python train.py --hidden_act="swiglu" --rope_fraction=1.0 --qk_norm=true --bias="none" --init_std_qkv=0.0255 --init_mimetic=0.5 --weight_decay=0.31 --doc_mask=true --train_tokens=1843000000 --max_steps=7544
MLP neurons of a small language model. Each row is named by its layer, matrix (down: output weights) and neuron, and shows model dimensions 272-463. Each number is 128 + 32 x the weight over its row's rms, rounded and kept within 0 to 255. Numbers have three digits each. A neuron's up and down rows have the sign that makes its largest values positive.
After each neuron's rows, "raises" lists the tokens whose logits its output raises most directly, leaving later layers aside.

L7.down1237:135156129122164059139133145122116066205153122095150139155082081136135056156158147134133089109115151133101121081096106181170116147110120091160110134104125167158151152137080158125098152159141144113058153135126116117120075149119123131147149161134148123137063108116153085118119125097168112111094109141144168193137085102128147162082135124111077134081115079107147169059135149101110093112125163146133116128119161086140105130151123130143148084075163113092100135114135115127247144085117065118118165108093118186149113209126111153139148124161166167139185135128146090182163123074123114152
raises: " time.", " time,", " point", " time:", "time"

L7.down434:162096142137164127166105100121079122090134122166126137160156098159121161136104148143130092114105083107118098081158171165125068141119067114119143070139118206103140175165158188142137078155176191114164062114144111103093127175061135166119092129075121130140131163128121135111134140121122085110083114102139127124093146100105175116078124111099121054127151083103089134135136161132149108131152127180132150129138155142073141086130155110095061149113089099187154128183150118140133149098160123067139150075147153149123112143082101113003099158140128143151143109079138115119153143105141085138
raises: " its", " their", "astic", "olo", " least"

L7.down1108:114139141120151104161178119138156113166117105122113133126104136160106139136085140105162113211120130123085150088147118105097148117143124143116096173122148193169154043118152144101109090168158140148141053189178174130128145139098148099164104129104096102105116120152103092124139154116093147173103102076156133163119131186117119164115079125085136133174086071117134078085067084116177178148176196115141121138149149133144088131098152104104170149086153129069162139168126148090162126091120138177179067070105119160125078153122127090109086110133130120101102193108082132082195094180122164163
raises: " was", " is", " became", " included", " were"

L7.down584:066122137165124150155087093193128146135083192174115078148137106139090122141087101121119107139164166137120178125152146110111114158099151155100148137136091146126119128123177186098079138080129121125122100129118148140123103140110072159102062164116068176169164138133139128107093153161095169089126141117166158139119110113178147132115128122100175127066137103127184137128117176103145127116144100132130151097158104150119114114100101126083116157202161123089171125095153096199000120111123102140177105126149120091092120081188076130086140161141116078190174172111148076126104096085120165154
raises: " a", " an", " the", " its", " available"

L7.down402:131080055105111116149202115167064137094134136116139120069116101136148110133121183086098101135106109061170134127159177158125100145106180154170092141145114091153185130150116106135098209145087111071121126135157147110138091105128106125129126154147102131144065057167110090086132127125108156092054129165155144093118171109144140136095115107120138110122171158150104187126094057142083173113169152109133070187123119111116183133147123134143166155130147074156108151163183163120243154069065166112136130150167150073110101150137145144144113120080100091120181121115092082146140167114126117139
raises: " to", "–200", " into", "–8", "–25"

L5.down1058:140079136175109124080151100145213160144165146141143073143129164167147145174107110083173169155106141131106198126162132079085081099197174129142116149150107154134162166163179127172146118078177156129168151153114107108113171097162173188100139167189140039154167127131132085161146114120122087122094105130153115102116111117143098167141114149101123113127232098171143127110142091122108163110129117106113122131180160128201111092143104155129139118128154095123177100149067163139073159173146113104074130145093146120141139152130098170080109108110088149159079180135140119063120132214123119112
raises: " determine", " gain", "do", " achieve", " get"

L7.down363:149098148128112135141216116156120084127124118135138079151173144124162125155132126146117177112074150110108101122195139187206106116168134112071106076150089153080152104124090128135175097093171130145139133134042129137102085146189088135113100153126112165146104131168131091090125200039155133090094102093119136110162125108175116112171159119137124163180100080083156110147129138085135161071150077121144120056138080143131152114148122089120119094132112185146117050134137135173045091143131099134114129163127157141145143095106090138149138107117070150139176091088166086098067150115187144089
raises: "ing", "ing\"", "ed", " Succeeded", " example,"

L7.down912:100092148174092174121101201164120074122128166177109154118139142143115160175108075127054125190159194124124127130096134144173158118088120142119110107104157140084204088105160119133113141156158160105143125137164203071136160130093133140114172132134162146185122112180191100150148094163124124134090159074096114154156080133076122116101099097069122063115086103091106082109146147141174140126108140141131095125131111124119171133125179164084143107139095131082167156174038132156128117087115128157102115121145108116158084161121146107134170066071139111094167166066131156103090185130154140172
raises: " common", " name.", " name", " important", " prominent"

L7.down52:081167118100115130180143177160155150122111150143013150170145099162176131134176208112110131165174111140180134109168131116143110101150131130103134139169150128127083099138124096191112116138138086147123118088097110104136189133148160123143113120181139127117110124122145125167106167132115172132131125154145092150098084116103121136143168113141100093119107138156151127190118138108118111155156131145125121123181112121173123175111099099120179143102171141161183126150085136049209101140117150116121134104143092094049059156153037153075094127175168174098107123152118143147153153102181132097
raises: " months,", " months", " years", " years,", " years."

L7.down169:115140049138085148124153098139185153130101073079164131164150131128121132164113122114191054168161148102130112089117136185171097135154133171126166138157181117128154168122102096138143128111127156115085133099082138130122085091076142176153140097139140114149115183161137104162106111126155121169140118121151096113138165104123123106111111104146151083117111214173133196106077183123168136131093111114186128125197076118195157159099155186131134080109110131108098146150113101172255136127160157105129106133134140112126115130129147161092130155110103163139125077146170137072090147139160124077
raises: "i\"", "i.", "yd", "i", "i,"

L7.down103:133126140153084101156113126146172165133085164088158117095143072082116123216099126072153152145106137107177130118113135079162147111090174179126094133088066136078109138148158100097114103156096144056103079111130106120149157045108118125143115075091096153116101117137113167070127093159197127127119083125165140159111135166092136099069084118138157211098154119141139132142120093149160149075133130115132098174152199108116124095153089132115087114107194106200102122160145138123165129127148065124118104174162168113109156086177115074121096114081131145139167134136134127124115105145117090127
raises: " routes", " route", " highway", " road", " Route"

L7.down886:131174191142186160116117155132131142128121137162099084118153126073165131083194124114140125103121112153091144190101107135117072103099157135065182122157079093139096199142085103089102125179152174117101162149134104124198134154094153100144152130182159092152123156124032077108090108119153188112175146159104103098149116118168084130112130120138135153105145211141157137145107113069127090098102108122116172136102220173111125132140171143175102180168127093112131134121136117179202151154106127168176163162124148092142149126159096174092132090132156166119137095144135068092165164174121131115
raises: ")", "er)", "s)", ")\"", "')"

L5.down343:111206102136128164126153146052175160116101103109086148096117192086121093099133136087139159137123158132110148154147076057092140094130128165150111128108104167158121154191126166135076135072093088125088163119172128092084133080139093070100121141099067140129136144149137165102109084209147127132151116106144106055147139146091073132129120190127125091134113179165133124168106101187191091136105135101132087122204167186175159124173139061066121116148082134083120104158109136190192182106127103145204179092127074180147138087159160181149141105104073166183081098148132150171137121147127186128
raises: " include", " are", " were", " include:", " including"

L7.down935:085135139162115123184088169137127155143168147086129076122160142131161173155117134126123146087141129149165132146121073112092122103192119085205105133096137107134125170185096129136126112127143117120104182129029151125146177115105106181085092160104091128169140140072077108112104136117137130069113118099126085144127110097163132150116103195150152151069171152140129178122146141160087144140089127088178097150111094088134213144117130135153087165142098101140176178150114104151069112098146096112096073134102120101105050150134123162125117060072113192157139099151134164094129066175179069135
raises: " determine", " capture", " achieve", " create", " win"

L3.down961:169124110119192162125087151138111082171130161158130126076104119076115151136126131129078157145080150110167134161114116142125091123102122098141163116128138166124123126121181130139132112163085166132189207156124156080127095140129106178170111138139095169077102140146139104124151153093098127095095110094110128174081103155123128118154126179109139144162124127138151133164080147133160161097121189060101116131125088188185234141195158110137112136147090171127131104135108167116074058122093145116124118132128166119083160134122142124062105168123108142060071099089102109154098101103089105162
raises: "ly,", "ly.", "ly", "'.", "°E"

L7.down1309:171171135130129131130115162110114151135109120091075113141121142087130162156181095164107113126106157137090132080099133119160103140152143159132086143156080122116147110131117139168132146118113156125112124213167208126165070143117154156149184081104105110076169122170152106133161149060124142107144173153109140131115162137146146091181147101138128151094138124187109185154151147143141150095103152155149128129132153088141093123106116175106152114128106178134149241101149066145215142129133129112149139109110140093103174147106100146137159159107088059143141138125088073141103124112166218127
raises: "ild", "°", "==History==", "rangle", " Turnout"

L7.down681:192153115151170132145145146111157100174120145097112177113149140094100146109148147137110139160116078089139117133137101045092133094191146152114122085072133166116096091140138098088101155101206109167117150118179109138139141123116124112129167173093092077135147139148162147149160096179137128160106124119117177068134194155085067108181116149152107089095114182058152133148112100156152117134122118086160146121170122136142091096166199124150107174124073085115052118088138114179032086114128183153170184095184117162158150134157143164132141137141091136147136114159139086139129105070136135084
raises: " were", " are", " have", " themselves", " include:"

L7.down1279:135204134149146194127133101115146147110173095099090093121090142117129204170150110145148099132142100159115129083121166137124097113113140139145161121162076176095144151168159178142099162144168148102149067135129146193130079164114145136164078095135168177131163138135043101110150145129124205150114122059113184167106062119105094136180192082151104112130122127130144115104106051175154142099151167100143194143201076094098103145069099048100178132152079183174113133124123163132099186122115136134151144168093179126120131124185169134122184126144133125115108057133154151103100135087139088123
raises: "\"", "\".", "s\"", "\",", "\";"

L5.down561:162091145121092077070141170196067151149102078130099160053076167145147143094128122120173168156143076155155092091182143170083115156125165103132119111161123105101139117144143151099126133130114135103111148090149187130109185151069120186108195116109107180131169122154097129106108184107141155087139100181141098148118077145107174118112164137174106164149161102186152154119152154130044100143152124156197140070157146126105077137118165120139113158137092087096117118090163167103193103127129128155118116078152133136146116136078137156168150104124129119069142098179152149111119122144197160150
raises: "es.", "es,", "es", " et", " and"

L5.down338:088168086151117141107125171096152117149134078080095078191167182096073126098138124128085103154144134111167134158102119113121119168136151145115110167091122104137102089189127203127155116144175092153133179119121111119147157132141183117145196112118092118165168126104081106137159117135145067146133188123092087127165156128147106148139085130101153141121098130154149123121178067112155176086132092130092143099094037155143143132144113113098103119067139091060163202088144153153000108097116142134069171175150134145115052110155099061169140142081095126120129060137051123145147146133051149107
raises: "s", "American", "si", "===201", "point"

L7.down748:140152130167129155113169114138179140156126171124113098133126087169110127145171085145165080155127138137064112198160163122208122143157137149111151155119086096148127092096154134105125115105128212158165138146143135125123117103171154180087115118174134096153127129182153137140191132107127106114194138090141161177123147133152138159133100095069153109105121186106123142076066083104180124159097138137168103134209125070055162117156060092138182127158136185106114149098131110158206088115122136153126143117191142120117106175146135132160130127121122130152156131115120142126142174208105147136
raises: " a", " an", "ele", " another", "tar"

L7.down432:112130112244059086193163124172142105145081145096072083171101151089178074105094106169122133106170113146115116168123119140103109097150175170161156139127152095134122115128158123138113127082101088143113126188095100130154120124129147140115109128103139092159099058130185152171070075099113095108112155086162085118162140129131147113131169196131199173071116150151136126126095123131122149158091096122144109118125118166174108199174128140120163166150092194108155134141091123130124084173105138147153123165117103116096118146115150105157174163082089157127116146142190145150084158097152086095
raises: " among", " amongst", "\"", " respectively.", " while"

L5.down147:112142105119161190174145111115176179154043126104069134043148184118206114146117119059145118135119115138151154187134087098137155073133143163126129144044130141051086106187131146142061146033130105096126135133175151118080093160139099146144167152093046132138116170135159153127151124194167174099133108115141123128102138119146088142142105112176099134093103154102146118164130134130127107109141122067176139112170146132109133123129153138175137148122099150124144121129117136177144146092119114156163123095189161144131110146168116189112177186139143098158167135148151105221150109112149156128
raises: " are", " were", " include", " themselves", "pir"

L5.down80:120126130132146072146124016108101094179143130130118136120116137159140156135108136133135176159119157133173126110129143127088136182136112173092136139119148142143101094135114115144121098135123129127129048146115138120153120144155117093174147129131094115123126171122105163110156128104055163148117120131164109122128132137130117155154072167134162112139100117115078096115120150090131117145088155043134117172135180078178140128104131163138175160105155108159116116146086160114089151072115109120145115122111160151021103131118146083172082090128172092146126140120135140135144093137130217114
raises: " could", " were", " was", " appeared", " came"

L7.down512:085088121181150155151131151156101143150119163129204101120090141133133093178075144094107126170108118099146113078167151086144139163132105140114069139149192130135100143152146090119050164129151103142131164127157145136151089128166147058185105171074180147130129051134132146192115087142158112048167090152113102181097080134138140117101136111111109146135129168063084168099119111142128178148124108073112157086080099069104151127094134146121162142155138133111109130117084086151192095115096134097140159189111122118172084124125118162067154188115134127104149111091100159123116118140107098137
raises: "s\"", "s.\"", "s)", "s),", "s;"

L7.down1097:158115161099106080100095164172104124098109106158133124103111144163068080110121106094119112133102144197104169094164128095121111110125129113087134137152154159147166123150128107135100154146157133151089121193151150159129156128160101125103127123132159116195161123123088156160143114125099149144086118132157149156137115175175124060114175114116087146147128133107132135056167096176131118149106122065101199119160141165125079156172151091076106093102157142073162086121152126115198158165141119116139151159172138146107142172118134167124198103163125123105127085098108150100136119151202086107
raises: " well", " addition", " order", " whom", " example"

L7.down518:168136147087108136139148086141128169161140097121120110172135039113222173117136091124077135087131177142160139140096113035123098125111100120087127152118166113090111113142104116118126114086127143118103099139087100124091135093173073112131098079155111131123144078178132061148161106095155093097153123115107115155098132055156107175118075107115166184081124085075149137160145182125064102108109126116090121109100094156175126209125128090118165151158144085053186122141080105136156103209126107142147136074150127122134098044106118112107105107080073166118121096096144070170111094089124144075
raises: "ance", "ance.", "ance,", "ances", "ants"

L5.down247:117070121089118117116121135127131120123106121086108187077144162116147140134092141105144156080111110122107114225126127105148082123173135121167125104091101128119171135166131151143139127078124134097164120083088142146076160109151098151171163134151079156134124144133137092134134128135176079117185145168101127088115175160127139157139140136175149084088141139105116159118179226121116133085125064064129159106087124094159124149180108118154050130097131153084153087111169159126106144136139020100167118081093124169114070117086117112158155119063149131122154104174080180100151106062087129142
raises: " |", " and", ",", "es", " He"

L5.down122:138147129120171156177091129073134132117126134145088123131097090165075183169148080182129044164081142110137178135123144142132065089091058134071136122126161122150178147125137144110134132118179167094180062145148125092083204083100086175060156125087069123127132139139135113148125126154173111134115133096125147097098147148089133171032112113114151146144070114095129160076106194138120107136162109104128153110132142161114051176072148147099128121137113161108110094092174097170164112133109134162155097114114135131177123157114105140142128165138097128141138162127124097106150131142159130146
raises: " the", " a", " an", " another", " others."

L7.down764:120091182202107166155037138082145150084110138162075139141147123115187192099130129147173194151090139104203115101104061159125130133124108099087157165155097074128166128101124122118115091111173124099096113155169153170156079115147135136111162216170083142103188087109133118130089113153139136074070181155150170111132155072076154092120087130102176113097096144090159069134081135126103095144135164099142118144105090130149127128070139144093067115141144095158092123107130141133255148166138095120113106149117147157130116136155054149122108135151107141219119141097091056106102137148139163145
raises: " the", " its", " their", " a", " it."

L3.down194:105138141112146180145111133224127150139187157129117146088116085100244113100082136123081138093051121142139070169151124107083083143157122126147180149154120124081116147146104097096137146185199122115131161148157133148077159127150152120143076146140101058165084142089142155126098058110107125119138086061122098058062126128140095099129108123148123151133122138123195153163132142099101163159047127133112112171158094084092133125082166117160179161150111128138177082189097168109127133158113092152146147104145127124133087068081152093114059136159122090117102109074144145104077131107122093159
raises: "ly", "ly.", "ly,", "hu", "oker"

L7.down931:091124128141112198124129117115110112181133105150177138178143140113128116172132095144102129061099108086117093161063184132178148164153102125083111096136172138132147103187163096137156158107100131176089094152164119065096174157114141098092126097123190174157115110157058139143095108106137151097092113118142106089144152087177149130068120121144043176095145138204156167132103186121108184115108118093101102179117150091109068101130151175146115152185114127076106124140129089128125137154115159116128110168162114085173100130097114095153122097097137187100118090161098118113168104100154170101
raises: "s.", "s,", "s)", "s'", "s;"

L3.down905:175126169118107199136102182123156116104146084070067133109081112156172084146104188145142125103156120089184139121164146146150092155083126125101049061100165113089081121138127141099078167090124135095172092166172138153117126108141150145159150096127143052108185135159185154127141146123100139131123102104105114152176145132115082176132138153148104131136119103111087097160133118090089169187165168096122123058075106152148144117156130113075132199160144155101129109112139192131190175146140140107095167092115081107116126103142135157119103123171123168091224134127133115072122147081114124082
raises: "est", "est,", "yn", "est.", "án"

L7.down1166:153141161102151155115167120096154202065102091137167135114125128086104147134106092137093150136155155122108079087148126135124187146087160112142129127090099122084083085134158166157070108129146123159133093058095108128100102197145105136148155115115170216096112154084127125179129117144134162153154086154124123111086104131127153128130118054123104165135158114115180126112087106122143143109111094113145126142145145082130139068180114201171102142130103144173130164145147108119255175126166165115077164155173155144132148109145143132156126142160083115135141179160138092138134062158075156131
raises: " 1", " 7,", " 10", " 11", " 3"

L3.down800:099143113187105090132168107159149087153122090131190097137128163131120122126193114126100104142124122063149124140144118166136156089134148117136062186107158120110181160129158130092153130155067147136128111105162129191123144129058085142125119133130119070162153121142105161173117134163159073090089146109102123163181097170115096154059138109135130154095086110167148188069108095159117111149178162142168158171117130164175107141101154116141113077161121078119090152160149135125201094121088171063089107123083213093184179148143113081149144154080071099066117127135080148160166067141102124122
raises: "ism", "ist", "ism.", "ism,", "pt"

L3.down1072:150206119160088135213145126174094157128138146145128105096057102142129164129125132123124079140098127133119168112120068095140148124115129201099177103142146081135153085112116125154080111135100131045074118077129090095189096103160181159132052126114134141113144119110063136116182089109151106156137132126178134145136118145136136131143134120150172118081165132132095096105185129121149147169134099107116030140111149166154101171092139118100184147128122071197133103189106138169040131168128088167113153101112113135110105189201084115096158099117090113137205118103125125123154086110152156128
raises: " most", "ipe", " all", " many", "olo"

L7.down374:153142081140108093141112113155121151107143108111103110090151095153113060090154171128210173146147092159077123091115171149118176147117142154177138089136100120158126145064157123125084189121104076061110142099071139141071073099118090155147121123141153108097108156159104121057194122112118117120166045097125059093157173091040136088131146091133159152100136088134135107100083121116152171152172152049144125182161085149135136087164158174078115113119129115170085146139171094138100134129148149158153109111108104137083116128208102101073117156157148136075124122061156149106104135152140168104
raises: "ii", "i,", "i;", "i.", "i-"

L7.down1333:086114152100136140127146200115195147195148137058099150164114204140071123117139125120078146197147083111132120133149185160065121115109150203128158089172155176101136148138135183115118032198153135098130137103171058036149090154120133115147173129133110110133153106098148145107134060115092147124125112162131130169121143096153086140121079079156104145119111081127083133078109111084139135130162143122165170099120121207134113133175129129177099123124119135124114066096197120117195117067120085125132122144153066143114110158081087149161140167103189178121163122102136102138155131156132134128
raises: " head", " Director", " director", " then", " Chief"

L7.down39:185105091135108106085176186139142148158174155132142142105127040066140111147097130050112085169135144061055133171134174056141067129145146145112151148124152089099134152143140100136127125089167111109114120175086139088158186123134123173062134091121121078153090109145130115105157139116126139117067086170153157173154136162196139077118105104152130148122119108171113113114110170101146155071105078170143156196138189068098130145149135117137128145138168101133128109048103174104168113172161107086130107095157086079133193165146113086118153140128110122064130157088094116130132098121124095124
raises: "nd", "th", " Summer", " Neb", "uth"

L7.down929:104122061120129139163196131073122092106101115107205141178115115177159121142083144107162182120130125157151127118164119133060138084165067136146146120099127104125074155099095073119153164101133121102128096145129066161146145144159114092123138111089190132139156136083132074168143169173078092160088191155054138192151136107143072108114118145128068097165083157106116127069112137100157098166148148107156128114089094047080157153103115125156128211157134141095061095124124096127176137119092096108188159080116091177157131096134084100132180097152135119131171127077113176110151179117137134122
raises: "ends", "ences", "ts", "usa", "ti"

L7.down505:190132107158170150176097052149082088120092124109153156157165123125150134184099144172161095118165088133101170155132150170100134195132124045149118194152106076186106109132147129118149132199131137119155088095120140108150146114111167064109060140100135090097119149100097185135114180033103126083171101113111084111101108090103115156155144107116103165179069058175161060090112184114166102169160070121090165104099176072114127108096164123172112111160149115154138141146140109070212155121091154107187069127079136145137097121113110132149159117125161144111117153104073152091180146193117230076
raises: "ises", "ends", "ates", "ts", "ays"

L5.down305:121206168079043170120132129097116179083147117154202072188138149135100160120159108106164121149122127113121096172126122098168105143128104168179094141164095096130166171150103111127110122101178141182166103090116132096157135115139074148104076108087143157127145054184131137159143119180071123096106114080126136132055184100139138117058148076080133163154102142149181124072105114124103149076152147150137132133231120134087161159163115160103159190140153103055088114137131133212242144140126140171089155105137154085207184115130163137098153158105055096187186123127104151105121059138156130147
raises: "ence", "ence.", "ence,", "s===", "ended"

L7.down267:141097165121122116184132143130137124102137112153153164102137121105094092061167146062114136067138081127099086153136144072147134104097159096216116130162173114161110096146079097161177065053097104103178169096094119190099100112109078100133087127151114085062102122192112174157144177159202070110135163090157127124185162129192110047125094201109180152136097133161096148114140110078097153157138169119130119151103104103111160187112127114139087110107082108124106163045183125102020135149112180190131184120155128118065201104115139077122056156114157135186136096139079172035123158155169141101
raises: ".)", ").", ".\"", " etc.", ")"

L5.down434:122134124122075091087125144132177137149097095141142112117078117121112096097176160091160122130096127129172126173146135082088082086150176146112056164152105109106162131142122120144101088054134115098191079107090098133152146077096074125133160092201128111152127069139179118137100140148215113194169162073159103142122052108140129141121158140082149176134109081126119112081099136137145115090092065145141137116119197116141132067175128064079112093126186136128175146132110169150103131117094115103136058104084161113128132186087133119191112093178182114171148128176053113172129130164164088135
raises: "\n", " ", "\n\n", " Yan", " which"

L5.down1313:135136167139106141162119063161117198115174148077131138076154149132129106158146185147137085148154113193133134145087166121153141095165144155146205159151125062094103135123126207142165126175121080143139113106154118177112088159126160144099127127135125153100088102123106112124176141143030123125093155071146122151138121154145089171122168119181114145170115138142137122103105139099201185109176147161149212130149140073149059080089142104092146105148166121171141118122156151123167172161096138145136144154126117162139112102124127079147153118052116180154137103114153143095119111131186102190
raises: "”", "i\"", "\"", "\";", "\":"

L7.down419:141123165130190181108167093134140085138161132118128103087080131094111072108113114080132145092117157174082153128123086095090117045155085156146155153082137207113119127109094147074080144090142125180135134119113058140144152131044124089098088143127133189156114153181081117110155107132102057142129080108200120152145128211138140138107108140124089108131160137151189076083118128083131119135133140128174101151140164115134159149111109135112133056132165162182123106149179092112194086110154088135108089099117128123192107125101136157122173155112115078153132148085060143102121081166138116160
raises: " known", " called", " referred", "iti", " other"

L7.down1143:190114137177185093121156079182193098053132062102099092077117063093089135143102176123125124143147089118093080116148199101076086144139157143125101136078185154149124187127127167058143169100181097105094160129123059136130181128102092153127081102164110131108101118085108163161161175079156138171107087190158112111116151109122145173090142152085104073091121144197091162133133213120153058129087118081197116132084079080115136071128097129153138134134150112085134167136115112144080176110124115144076097144192095144062124168146159090112167142098142111103114150153093100180145083155130142201
raises: " called", " awarded", " described", " determine", " magazine"

L5.down1204:118090122145114098171130140102124151141134128148121079070136159109147137155072137187068153146160083152127146076155151159120137123165109103113129110094162125104157163049087064106085185141107102108190129081116127211111182089149085117170100188154154103110140158112177163131136135145128106129136099183129108085191143152136120145184132117190133112089099127090132137163141117114144123121112076143128069154116176157115093187147094163102098113127126146095070143149167098132174140128093148103148110116135166115140159130121181127171147129168092161161093092100121135176154128183083021150
raises: "ill,", "est,", "ism,", "ency,", "ism."

L3.down293:104181095147105157107157165140131094075146107097055179114101149073144084103126125170098157069128106129112109132065119093112101132097069178168133133133162078108113143084130142120120099097128173158161093175139131126093089110093146128136161148192129108154086097107125147155112091114096128101175103175127132118142125125144123138119156114186170128116119119109101172098120107077156129126103128188146161179124116179131166100089168100149131122120085125106148083119154089148174150158145124093138171185175149166193160109199118154064154143095160178185127114116121137094061135166175162197
raises: "ice", "ined", "ín", "iant", "ice,"

L7.down839:144168155151173166106128071143135123090112137126095196158127129081155147101130096144174122134152117134113204160176124100120106133104129120100112162151055130154169104185075144118096105105150139104140118096045141145155186228139155148078093152118129111061128149147169133141124191149147116145150087094156143153125157151156087087132201126080072123143156086126121143089065143127063125132152181093132166132110206125140118124164150134178106161094074121138092088153171150110158151098162116166148144079199127112147142151133146097069159096106140138109111158150095106039143107158124120085
raises: ").", ".\"", ".)", "3).", "\"."

L5.down167:150148172206122170127115109130082157117132121128111126112118167092124181150137072143125121119105147146116128051106125164113106111134131155139171176126082185171114112131177167161126097081145152165164104129141185168125114151136099102166095137071144142117153094102117140176123162161060166107123114112083154149113137116231091064158116219159131094169141111186099151203107112122106181142169149110103161113179162103130070124043138177063164133168157102154115104127159149183186154149106157155110120200120130148138122165166186164117096111079097175101102073091107138083123110117088105138
raises: "\";", "\"", ".\"", "\".", "\","

L3.down592:178198208122145157126139138100117163104143120120093049173158142129164163107173141079088148058130152158088074203094127169150122143079164187127137178124105118141095195158141096099104137142165116126097151161139071191162112173111124117188139127152098106159132155161053093095151096114177115129171124136118122050169110094168121142104126135165109129100144139101122142149118119092124101143087092140161151075108152105140196141117163125162113114151062092096158150115169100216222117122079109192152132182097137076124168108103161121108101068155159151113122092143132146114113144187153116133
raises: ")", "):", ")\"", "),", "s)"

L7.down726:129161059146092116169089170131148095110102098162166151134091134241128092150132106176091142079116150167058113086116149139166137046153066116081148105078127102141071066059135109138166143095080119120067117103143148096063096081133084083144105067105130149172121172083173131147179124100136170116098150114142103130193125133137141195142120120118129170109068062177136115129115120146065059146138129125102123180128146092086115186102138109102122086167119121082142118117160137161084097118151127093115157110138149151115126089146171076104194097169104144108108094147094097108088135134180151156
raises: "s,", "s.", "s\"", "ches", "s'"

L7.down436:197172131154139119135069058086106130112134079157149131072142150095169174179145134157138176111137130151119123093156103115151142160112093103131105138137133086131159165104169127141131148123173031120145140152127134132219148130143101161137178173174137108102150126112107108139103106149155165069118113149142173090114139108186148100137155118101116150176107156119111117100116195148128067118114164131191125140126187162108139135187107142159055122070133167125118074131109145194069142118082136182141149086118120125154155152208117127084103112119151087222097145146168137116108140127200128121
raises: " of", " p.", "ulation", "ger", "uch"

L7.down85:160121140125147156144098085129156123151128147172097150161123185093171108156072132159120136114103188058085165121138115080102095133116136102101108098106157110123130124126162168117084163057172137119132063095133141129172122108134116155133118126067129120165164122136140116180088129146161118107165192178130165106080104147087118117118139186123128145105170129091139115097128113113129132131141138150052129117161160146105148137149116129162113117205191115123115094125175114182135141126095095195095155113135152125105061147125160102121168182061102153156144142117079151141129087134073169131
raises: "es", "less", "hold", "it", " a"

L7.down878:155175177156130196139159135122095162110152128128145106130141076112115109125100100117115110093125108175104076217102093130119100121103054155143104160098129095136146135144074126195096207107156180086098094144149138194173125095160115151204133101176080101164092172105050095082138062115118161125144122151125101116130169094162091105144165078143119131087118097123106121127110150127095091196124154111188167135109186097143105093037163165137068124129136066131108111156121143138197106156050102107170110151077178110137157112124110083102146147165098120048086135110191065137126179152180138111
raises: "),", "s),", ")", ").", "s)"

L7.down655:199058109099159144111114159147152087190147145131149106120135153137118197170116103165083129113072125141164087109143125128080112170137110166107131146128173093086059223135151104106172122096090150104199133135099135105130128129103127176150138070123118187151060067123111103141160134136089194110115145128105170125103142124167133058129085139099161075122106076120146146103118187110186080116077104121089149165111150165083086168149121151087124107164180109131098061100200152156109128083140118143056110159121129171114140098147089112150188159123129116146163135125137154127130154066123110141
raises: "ons", "on.", "ons.", "on,", "on's"

L7.down276:118055164134151064105160026146124150083161143161128096100112125054059106147173099100116103144189174126113193113115155149159102122189151128053146138164100089150115135173112105048111132151131167150110094130155119146194149093140087157165162063112129095095109132119142127178167061080107072135158177128146120133152101123117101074132122039114098117131147121115078112133130092159094205108113117129130129163150092145140129086139080133159140072143150121131162056081130130158187139141161153128183137132188063150134149086098130119126132144170168121100153079146073176133155122096060157076
raises: "th,", "th", "most", "nance", "nd"

L5.down877:149055142170102142168158081077147101120174147150172116123110173155133127071125131117147100184065112139164107105093191136128151106162143141149081151086077140072086120087129136130183116129109105123081117124109132120181162111063134091109127134113188105077127167160120166139167132150099020154102124106140145191198100129165098079139191155119101084164102099163093095124086096081130092150127095191139151143129111092136099148137157080177111090104128128106136088136126039097113105120125179133077148133151105166114161127126131119162150112108147140118134138127117096121107098147130082067
raises: " two.", ").", " latter", ".)", "ting"